From a checkpoint of a small transformer trained on Wikipedia.
Size: 19 layers, width 192, MLP 1024 SwiGLU, vocabulary 8192, 17.3M parameters.
Architecture: RMSNorm before each block, no biases in attention or MLP.
Training: a variant of Adam for these matrices, 901M tokens, 6872 steps.
MLP neurons of a small language model. Each row is named by its layer, matrix (gate and up: input weights) and neuron, and shows model dimensions 0-191. Each number is 500 + 50 x the weight over its row's rms, rounded and kept within 0 to 999. Numbers have three digits each. A neuron's up and down rows have the sign that makes its largest values positive.
A block is one neuron, or neurons of one layer that tend to fire together. Before each block is what it responds to, as a language model described it from the Wikipedia text at the highest values.

Description: Mid-word fragments after prefixes
L12.gate83:497368514617466433515509454411509391498464574493565478532533458479545591443542559488561519446557459513565511474543470524459426553559476506435459472520496545566493544556529432539453416394568492489521485391537438574512551524501490503472488525556540464416441549458459594493534487572465462592479446448539524532421492517404456512487454581566552506523488503554498526481499469472625457421537556520447512450516532527503498374441475535480524476498459474499448441468566508539538401459527461499535539492468509475489526520537485568505560453553354557448545557386467440535478448450574502530
L12.up83:463505414475556467446419458545544492504537480479521464559542520539595517647439487525470532533462510508415464504543521486573528544494496516457421490476494577490535518428472552548498527466445497534532512493546458550512505485569453491557490453489503581465471446454504511431435528490587414480555634482490398451567405387520530436491557491534515564564605407542479600432500478539463447447527507483565539581472496492502457587527487532455468569422416526520539443553589447462499486499416464513531471537430565441572514503575467507407548550475534385464515483523560538535547563451528433413
L12.gate94:549525490533432450461554501401528484504533526483512520509527531553541427512468588515453573446484426466501487520556469488391485508528369581473417528459497526500401538553511561503501438527459461592422442438474518407540550445457528458411510456514536577512452433407563504480504472508561484517542419447470546478587494510445524471544466490589435426500427519509575488467508606500468564462517524412397482504413557501493466526504581492482433504526527512488491470529439601554507527404557429541459519573491369513465497519579491530555507453524465505413549422497524556453460445503450381557
L12.up94:482509486506538475534413483563525512566562522483466457498524451499574541439515430533533457539546463569595435504516520529482527530559515484540448473520505510607520481548481566557527514494454553446475418531402528492580596543418399574545562508540534505438459474500467469455426548503401393440550482495419435505442440464489441470482428474498574614468444421502444482572556457469571550451527511439446400485462511424462481503458526445569592529505506574476524394571456480445524446471544539461486440537458540535572604472534485463501541508528480454491403486492582517450541567448411553586
L12.gate195:473469495486449480523534443528539395537535524443493535611489489524536530553493390471524435464445564566511490498535542478441472448557494550481506473519510468566516535468523575560536462595590357508516456455462448512500520507576539521549426609434454483451545476400452554552532542612542511515498543466616504508414591510514529408452521559518500520471502518489447463428503480491500538501511494418441541397468537551516550473453373523549463555537470547487528496444544576457389452449460547480521493454494479408515466471487400513541431402487454508520358485594530561492494495426521508493
L12.up195:573537540556401499430448468498508512462530458545479484443502525467511485538459528564565516480412481513395412502555551438401519502474474541445492464517430573508501524473467492445569597543446577497444497511478604516510480513629595622473424509501578459429504497543421491563474570463451507432492389497517460530513491519446428474542495477470577438523458422514469465447496452451575562475507486548516466556466479400535490553530522465481497470479473491353527568354447529574520563437558470532574539577522508522521442518534466555512579504467523507451473425501546475565522556431433466460
L12.gate362:470572543480523486540461579537485452537506504515553441505581417470548518583561561456447530446530527530486505510528472448459475547468456449521417495462479544477472483555510573566459489565514451563554410529480530459495631524495554503447523574555535550469527509408511518577506502450474508522471551409451586556497476537465425500602600414482485506525502453450428527481523597522432492404532512459477515432478512599514418470522504526458505447562417539364476457551494495455543471552472381481594509621514506517475517544507347547524556413556456578519518472497551443469484497416549517535
L12.up362:564543401498495500455540469525467507572551482488521486522476554443490455510510520473379397369378507421428496479494505547508527500518520431625427502455498484459418497533451520517584544551512500494462485534511491454496505596607450540478465537489509502503535496534418489549449495535510478387526534526484490507487524513569462447489542490510452459441455439556521503541557477490478468450524522536414506463574470468439508427444523495481539513517542547464620405536557546521510364341516456482501512500567475573476532614379464497436474446469479531477452508449419514457595558435521393522
L12.gate464:514556443593509461455586498420530538431471461471509479550438507545473539573477604441383531456465513669512361523468541549463504544561449530377496467500417520425486477591548492492473486479596510536495455494489501511547512397591520505459481477521547458454424578488496450476541452542494490469529436491496528536478447523570576440488502483494446535483490549546477479414484526436492482474435480449430573402423514468556511541443484519445430501513450461514506595453472444533449419424524436434532571482475537430496483475522471473467549392539551443508540576541455617426502498515509462484
L12.up464:455575517468464446497400494554531464521378511548548533575403547528560490488473576551480526535523480527585457435549532487555504504436406498558467443456521531469565465588495508472452409466447525469439485490564517637485446544448478602499553467466531577456463495561498536490445520502454441585516477493444506540530528524559545478511490528469503479547518553500472529339477584532437506543624534522520496472517513405694498551435513485488451530491532571576514591471508546503571508501542534411545513514575530495515464464501528498535580517519510529612533499542607470507533532490509586497
L12.gate470:466424519556392449568481479466505425585579528453556517607530477491492447543410442441525558519469563487519441584503516415513468560518487523454477449528508465511544519493401530543485456489524550508553519487466434558535550538457395532475470486497522528550465490428504563520509510469486525419497433555436555465561482473591533476442534618514501558457528462477493460541524480493547618467505570544465523406477492524491426462490528420524509517468513470456536557508448500460561466516444535496452473583395556441607578450576479624527585556447535524477464464500468651563527604575478556539
L12.up470:495436483554481481523507455578537433519501479450504562492526504487539539545479518544470544547573553466460389487396474543485401505580437437461429471424501524456578429557486565510526630522498473445544579488461441492500484501458482573466519592445466507369565525562495403485498414574392541510475422464468616566473440553434532496472457458471563503394530481529474505491453466473395535503508548535551547549558474464535534482491568389452473425550499438481467544479461596411475546470478554531494464516450499532463522486438499537537481479452460545502447552575445529477421466443605525447
L12.gate561:512499511535477473502560444495566458483452548558432504523526441490452473449509544445592520565545470544548478490458502543463473507549369489456494503516532408514449614493508484541459564434511549472514435488459435489504593443444517432479519505555467447529354590505510505468480466506554529550479545508609404529427572452472655454613504488533533433441472451496509528447533461535571456560582523545506478512461616439528465443433479525453558541464509612456482518508457506519480538469508510571485512601516392488510472561551444522553408413556473474461560505508588579444474516512499421511
L12.up561:453483490439516506435435497486451465449481523417455500533667499578491479521477528578508502557495493519493450546456611523560456458536493522452421495512497519433498498592524497545476480480499475455543626374447521475373499520604524542583493373477508549503490560515508531485525476582459427540502459524429516482490534474538446513404562474553502568451575468534521488524533494537460542454528514439428494510480560572659431513447475529416501455528504551557499576508501451568552511576547512568449549450511477446543562420605482551537476536532527501577497454620513510450537573482492481539
L12.gate1017:442446511506494460539525493532438464522423587560513523554600499487482500540501529606554526482464529458527415480551483463487410545500490498422471470464570551551475556488546567417523427496506454491420379501466492586443564527540522543537572546466527442437446484487545466421436512430501479432516513542504519505444544455477530495507519579487475605495462459516540461456458548505523552442505588476486500459471529651563479445375468437469472490554504536434484475517583575421531473487508492532496437578451456539583502514582415529481455494581442509520517509555578637506595573387440476537
L12.up1017:505516379557433454638543490514451512482530521476429513524575583482629493416529511506507556473444488516491595474476485459504529484455521522466441461536460511471482431547548505484490500417471491520603396516582498386420609525516511530461442585527522481480444426515473484430513525479500442525507622557539564534479568555540546495479543484528420531574444496562493469419568563514447489480468528441562504490526475496583504514472481551516521549500506500485545514579478475513499364399408421510477468601544515445537541462476510546489501499509531417526450504588383538483396549470504439438

Description: Mid-word pieces after prefixes
L8.gate656:470540480481465466497427548530558464578496579535477459545563449448458554533513396496495525548577515540566407447501530466443478491482384511482529448526497530495533514432543566485585552538430495518482418473451571502476602490443480550504532483484599494406359557562501608434409550541532491471538525515478490552497503523535542530492491457427509540484552471518472414437554478518549429570495495475468543461486576607552461541474512416473576587461404588417568524498442458476509538506419452519516503510560467484551510523576412551545534542425540498540469486526446613386458584496535501504
L8.up656:424485510625510488447389601508557469494463485551463526454486455466544526459439498490525514645570544571488452441559587585505491437548463443451489492525537489410551499598482535522611563461511427495490500496444546495506441559479505498522417454458521451453496514497527540463537473479490527477616425551497450548579495488523486430562445510554552414580517497489515392606464432551439485467458542556515426538546491496462485564489517481596476469561471552489421498488544428521612456497455386504478474529520475518574515562482529437575465440440437559525514458420506544544478513494495401446
L8.gate750:464519468515491520413559542564516533650460566528554520485515452514492460560500514528481551540472584502492500469452615568458460431510420556510496590453490422524539468433484450522499600515435483608569521492482518462466508492408446565583539569594505498492472507468573573399458363561543496509469455553615438552555447479477601530484527534453462512442456565442496401483474489526463459534455464483501528490462529450497541548498525440452523453512507355526387425513467540645571512460493446583475515554454503498558501485466436494492487528512497447481473462518446490455545552503515454529
L8.up750:450486436515538544578514504565441530531567510422487499493512444409535545544511586431524479550593423488525483490485520482399503483530467456484460568438522479562498425510537484510572517490523538510506475378437500541494565469493566551517540563452512528598538545385540546467546497557402465455510493601492451463586547433448580425464513565418565460444495521373491447454459511400547484525407469515507527517496482477541519523457535514535483503489463460587480563626458477535621561460533420449422417423481453479456549520529511412489549419534435511500500472457585452543505583521542515503

Description: Place-name final fragments
L8.gate341:594539466584537425601631462408488406538444570527525488476545530556457525415540545439442451498458521488464567493600389504453585508446518559492539586609572471517527487494463463452492487485516517537473459529495371506569416486525527490465515496502440579458544498575515463490546470446467544459524594445566497554438580440539465469407402626501509486589460595534474518455492483512506481494464475509519518525479527434568546487548479489465476562456548473579628514481477501531385522499534389487535460459480553520463526469489514533513530493497518494500441513529464571540526507384536480509
L8.up341:532524539449536493482413415580437470557401519527567500449589566398551448547589463540439537523513493408457519532482451525430564463592443535496491556416420464546435536507541503400426537537419456469431513460528538488413460524507502524526468466419509553440503452565452545507547568476619562513533542444494483541573583593555490478514573489540507656470521482510524476502523558427470478550510592495470503522527531559554530380451520479534535472528598472486580532523474595467486573464433545499464556559605464472481521501559538503511534497456476521492445465535480503506516505472562419545
L8.gate636:478632483541585483546539507480543477566466535581442457448437561552519476564535494457473441478486481411370493471436486592484513486537471603533494505539512489456547579429407411457612468417485430519591583484530482510518428491587498496505498604538507635526509503539503474540512525512448553459460541493454435479411540520536484521520532520529486484571475482543471468556502499495434439510572544403453527504457587427568553494611564433498391596459587546457604497464536487551520484503423516449527500477533465539534490482502469519519521489494469473434524513525520568510493432368535501487
L8.up636:601523466471497424545571470441504504511532523443439476472445435474457492431501480471459491568516465419461592552486515467588545585546543556481463518568555501510555539406463403468432421498456538526499455418420483540488479482426447495482390502492502541492492518530509435501506527481470532555369601487531430566395518579465508493522589520517502538608436514453511491536473540389533516478536434444490476454503467554461458532526483542525516523410518373430468454510476513458444395471538451556608485551502526541465520464509459513435479549468382495420390406594521473501515493504540523518

Description: Mid-word place-name pieces
L12.gate13:440449572502556473509511521538569460484410522525556462395558398541500510508474435469516501482484474470459478479514538538533504461486401473522507590474477444393525518528537483540479446458542528530496472597489594544497523441531519499517534529550582505485499509446599607421502424466447485602515467475490512545492543586456475566535411470509493503530481520540646446438487455520542505509611616467536485484584618485498460437427539523446537485556461573530523493582507503541554406581521438554460527525590393486469557531575475496557527495553530497559580446491602505396454543520484532495
L12.up13:455505448485492527523625508570536541455565592428502454409545454452589495526477542465457512486503489493550417464495463477504566643539517547560575429532534497432557535552477560533576563569498459537619606525475535463609513500439548513483486461526405549528469420549511447568519439499510517406507572495469486513520557476583523405466506477423537411444519577555469506451477526516515431513554465458436549488463486441586528480509581423439543548483522513479565502467562526531436568598496480448394500465508442417439396493427443535457482479511506552476505504516458487538508517585496547513
L12.gate45:545437526521519440498524549508532409520412495547529448445535519503417485526550516535490380553509496449507476483449421477485500478476484444446448548591440507490438519509471427505503472549607518472378415489639519557483508497514492453477452486497448576449489470485477481562453453500565556532490522530517492511443484516486557490519380421569568477526382534524410520560404462490520500500535485432515482527534531399473548453509455590469497479536480556511410455402622676519479555544521540575524435492563585513555543483503491534492509503584509552449438462574507569521529514516443573446
L12.up45:495539537474596549541494540521496536512522518567516480554576570492471540483572542544432508482418357484538529467515506536433515524529409442489580561538525593563521443490462554440492486428442510474506535418593562523529563476508511514507460530465494513538603425513469510520439487460322454464402539465527486550486443491545483564444425454533532539522504436504545459599534460516494458429463522492493531482602476540480532559443475605501501570559594560440493530521539627521554572620484512507489443481580484555431523489516522579407493443449477502555545494494480523539586517504528535588
L12.gate384:494460534553463474442528554509481479513408550553504507458399474555348493453525465564482400455496523477447403582538448462411479549562481444451496508472504465407524419535387533550456454452498440466514496443601582511463465496525464429478455597447561524538550462553559487445471513591530449459535457490571460499510410461517562499576507538512523525595463535513466464495451445409475466526608530469554574565585588501509461506523465452438474477422465480540475492519619501494451507543399546461488434572502441538518574492473580582497483503489528470458464528471487509560591411504529482497
L12.up384:520445567525569583456515355487502473491517583464453547551558475442571512566413510529490525458473548399486448577587378431473546469513535486459606444602528511530537437421466466499448428521485459481474476571475504527492494478494504447459501468501599481544528431557516501532466386470486449444457640492441477520490595530440520479434489552462485496550444584528442430467520492427499510497559512467508500535476477372452562534469495521478465465471512464434555478408514531475441416395471490488423474536519449507520467494479450416560494524552515493517501522440439419432507589482441503396
L12.gate503:516435503558516507439469554459605514473366541454457462521596515574534480540580445488459467473496472462437492506554384437536452559561428497394513549483502541435499438524475556545450545530632490524530461593527533477442548453601512476457481503578475554538471408482647535522451482515453491449496561481481383547498477577609504474559469387532569547496487527530534421497460467459489541517502542467413564522505572448521589452474483510444451522481428542537511418539558462498457415539477418533512496510512418494479468462533494574490509445548524511486508529522564454487517578480538601483
L12.up503:569497487515436461542480437579549543469466502548517391435498498490592513485547501399534502470485467446403542465449400529485565486470447505496420592529446424375457525565449546441437540480499387538487487499499556565563444430521488516476514539492432416454461577426499498563444478500470494480478562466529440439543420457538539562429411532521572539619466479496591582523568523576532521545534453421470473538491498440535558508499448493462408560399483565545507472543435451508429448517473512458515490525595475483391467435448456539541533458548570541552544504568486562490468541517491484516
L12.gate735:434508502577523509618434560536598458559443508417454574515510507501466569545486525496480501418398504434488473511608467474558481524473548507405508478534478516543532579573434509500484488492519469448438412608462454572510524422520557529466609562563568509527538556508476432544505481508515451512623510495575452470392569513431509472621447486542514464563530494457513442397522550594437571566543571466477470446522594549559459490441516528495461521474470411558535503409533496471497494427502464446513457474547387525495481523547552551495475508472433561564415503456465530523534486456553482502
L12.up735:485515529424469491442552502560544481507525500570520475513570472481503495446544551591531440426569528461509544533514415482494458449477531442512564506546439530504587473553451545499461502441490449431480481501559537474525617499474497437595557504563513502474426513526446425552586535432613533560465530583555518468604462478580430480571554523521478576553446480440488549418444562520528544512540391454535540521512492420548559572522519563436509482462559418519583446572485513572448537531493429480492602511526395560458540447546488517575427466520618494481413527528439554502422442499540570518
L12.gate774:482484504443465450548556546461505465464472466548488454533568567577583587534546544482413439486391458427509501546466425512463455611475484577359462523568472491489493448525489481457498442469505450500393555537498483530524553452482492552528505443457469532470468428512536555502518391554540505504452491479436507555537394524496501463495427576488469391428438416434486370410487478487422512537476559544481517541546458503488511485413564507500413472490529533549492517530453453497526458505463474616559487571556557550408486507381510501533599482575475502517499626435551569529490551500467514481
L12.up774:443518425356459554551546532455522533508468488498473550497494437484564558549509521515495523455465514567524536496523493557547495550509479481482531560536509510517490434569531470523521457527445409455517551444518499490514573571440521573631531611514598526577491408428514570525546485444405518515465548527451513571525498584488510528489536504526454601483490544593585489454404533413565400481473492497556551469507491570561469550492499464425519398478483470453517531609576468507540482554468455458550580477595457493502434485462440474547457496459508448514599523534600489471504584570396587438
L12.gate955:542526457602540415444574504492483433520513579545440410543596487522494489455508471458523458544519478581457520468460423440486508525476429511408495431501471513465502584476525506542509548530550459456477598488576456546409611436427461512474437578431505546517462404623641570496455586527493538480470499438475491531487389497521512467487575472541479574496533520433497443418475528500448499540397552478462447582565518515525588518584496467488436565535467588411545502471455478518441569610468497591491499496504473462486511436492546561515565542560467540462488552497520511480500466483430554457
L12.up955:467385490503502517554500416484482474442404582547592416434454488495496521537561529464479447479505564492519481644443539423468518597490544525506493461488442484555495545524523464435525500472549481472513482490570542534500432498565480505611484573463538474459499462484538525587548437444593589532557517473598446573511433543549554407482558527541486570515519521507507479503536611506461466567529522451441481506490551482569545426452510446618463533577466549518523524429467501446456552512497481486443411574517475560371536542562595596547463503476432561458521505543521515512614471436495556498
L12.gate1021:423515553602588481433538533481524470423481583544463409610572475479452531494488460491445437472526500531593532523483534481448522485537443527457520599521473546450464576462507575517521497405493504528480562536477576550547534463507555487492479455442526498486461402562606468514429424453415536497479609504460538523422555565470489448518491510567437525422514415608500457560445403516448478490537542525472495493557584398539566457504451518452450463492578534496595375526504564583457479495435449474492499520504472438473506446456548563533476455522445529496429386591479543504486499470551459470
L12.up1021:415504493506537408458504555465503477451538517494546535508474425562386579524442583499473530555381451577422527568498513556520561443452465515446540471469516505468570456493567413502549542523453462525504451482525572416557490505417530502542454558469384438461462525513537582517462504491438452466390637524437413557485462521463485534528529494471518476488442446493479445451484526583491441417520486458446523471618478427532450442458594522468422508448383552490591487528471525481539469538411545508504551649497519550544487486491491547537483575496502558507484565520476452510489477545399544511

Description: Table and list structure tokens
L16.gate321:471464554425565494569584594507443497433481553498524522502505588538462546537451503531568449515534482513537511523538509485442533468463442543494458505482514456534504530533562457563525453423611562539437399484488597469498399523459528466500515576628581492461502398466461493427530523599458544553487487429458425491589449464507472442590529427511491405507462441453480491529524543433466433474500471458574564462462621542471529525479403470478566479467533458459504442521479501558596511537551540615554567499571543500573482563447461456460506399533526513523465528492563557498414521460462475400
L16.up321:480447426376467541446515520521483499529468530480446590527471477458544588457432491563479474587537574483492572498598514436505410480433522615503538520435530558478488564523460537501455459420572423535508471491482556423548556459562567540458439478593467450450572489525464528406598512496531453427539494506432441543486475459532451416518477448506509570484500465427565514561529436479452510443495553480506453611420461465496469486589557566458486454471563459475545402481554547539380520455463571423531491515543450453490597406507515591515533513443428471472560505463462553534502503562546478511
L16.gate369:484467523495523462629530572515587470439406602489528565470576542539440553412552561429463496410533494530458442520574465517518499471432527574474456465564536536401453613555562539502598460450551520513482470522545570549585487436444511443540455433509488460514526549372414537600509451530444483474442552414496476510512478457448495452504474478471432525506525541537460560512552553558435496554463529519609458476547565489451457452518440426520532486530522538458483520487481420514509418492523512505513465542496518402424588556488529454459564468454505555400389534472472507503532544437490417472
L16.up369:455520519485545452547529475490525467445470530527477446462516525619501506538477465538468460459519577401520546580488456596419453440483580511450522442496531504431484564529547512514519433516443414457436510496471559508610459470558486483463488519437502555460476538519527494564518404573559535608424502501485409541496540475503440455486414451580555392580525572505596561473481527490412532482528510577471441587570602476505495487598470417514463562545540558410476507501557514523526471528525355567409475519494391540518516547491492442478526496478522484528454549445470532499481482580594409476
L16.gate691:430442572549501505486436460503604420557502529436492470490507544492444487451525556538516500455569503431449530604556435500526538507537493458445428539541556504504488471489493545424436491369483568502445543561497532502511403456415512475495500535549553443575485520543465628492576546416526498414457576515604552598513496479509475448478445498577500552461425457522576446560507499510458562451564562587493452511432519459528443440540524601504445459536440466491467523491516427555508440480614460492499542543429501486535605502467556521530520420526456447497353491543554546482467525529454439426
L16.up691:540507470562509514594545547574432530506510514427546474430516535566483491435557507553456531513390483399542470510459502456483483457469492445552551574439593495498540528453492466396527494585489498516478527476500487485566482535470546578462531475540471625465471495505492543520444501470473565407619543528457421541541528489499522487542557486604571572507512380501515608576559533487403541428476546593563551451514501568528472571537479444528437513474502494416523466483480380466457533481544520455569479428493468487436401592487484455457491496404465449464545534497476422395495480519521430590
L16.gate940:549519515546564414478599584504502440480455477556502489471577512596594467427495542469611566479543545514500559561580506488437459519534494531420396505537574427434476510510447531470508408467529527511477467466418425442513587533543548460508538561537464493489525489497534528458495491583589572567438495500514483490611532549435524379475477415521547446491495480528578561499390498459535510468475586580535576563445499559475501498385524480462498464534405499575562460591554494490481477579457426494510474517577510536546541564551532603555512475523473458487574540536558545531475471473548479443
L16.up940:456537576484463545547535474455528544498531528460508546535528485603423449428530583500547506552442507474408482539548508536476573490490548550478573445553514545474481607583543515496496492467472562629503427501471571496498549509442553486511456563518504433441454548486458636488474497542445433426531577465526370545405571511510452421580514526455505561433482565577473536494574485499489577481488478500490459403540460502516475449470405524509438469553450581456529516465399561511559408498523429502511507447524515492428632553444445429559522491539465536517569516492531479434497557553561411498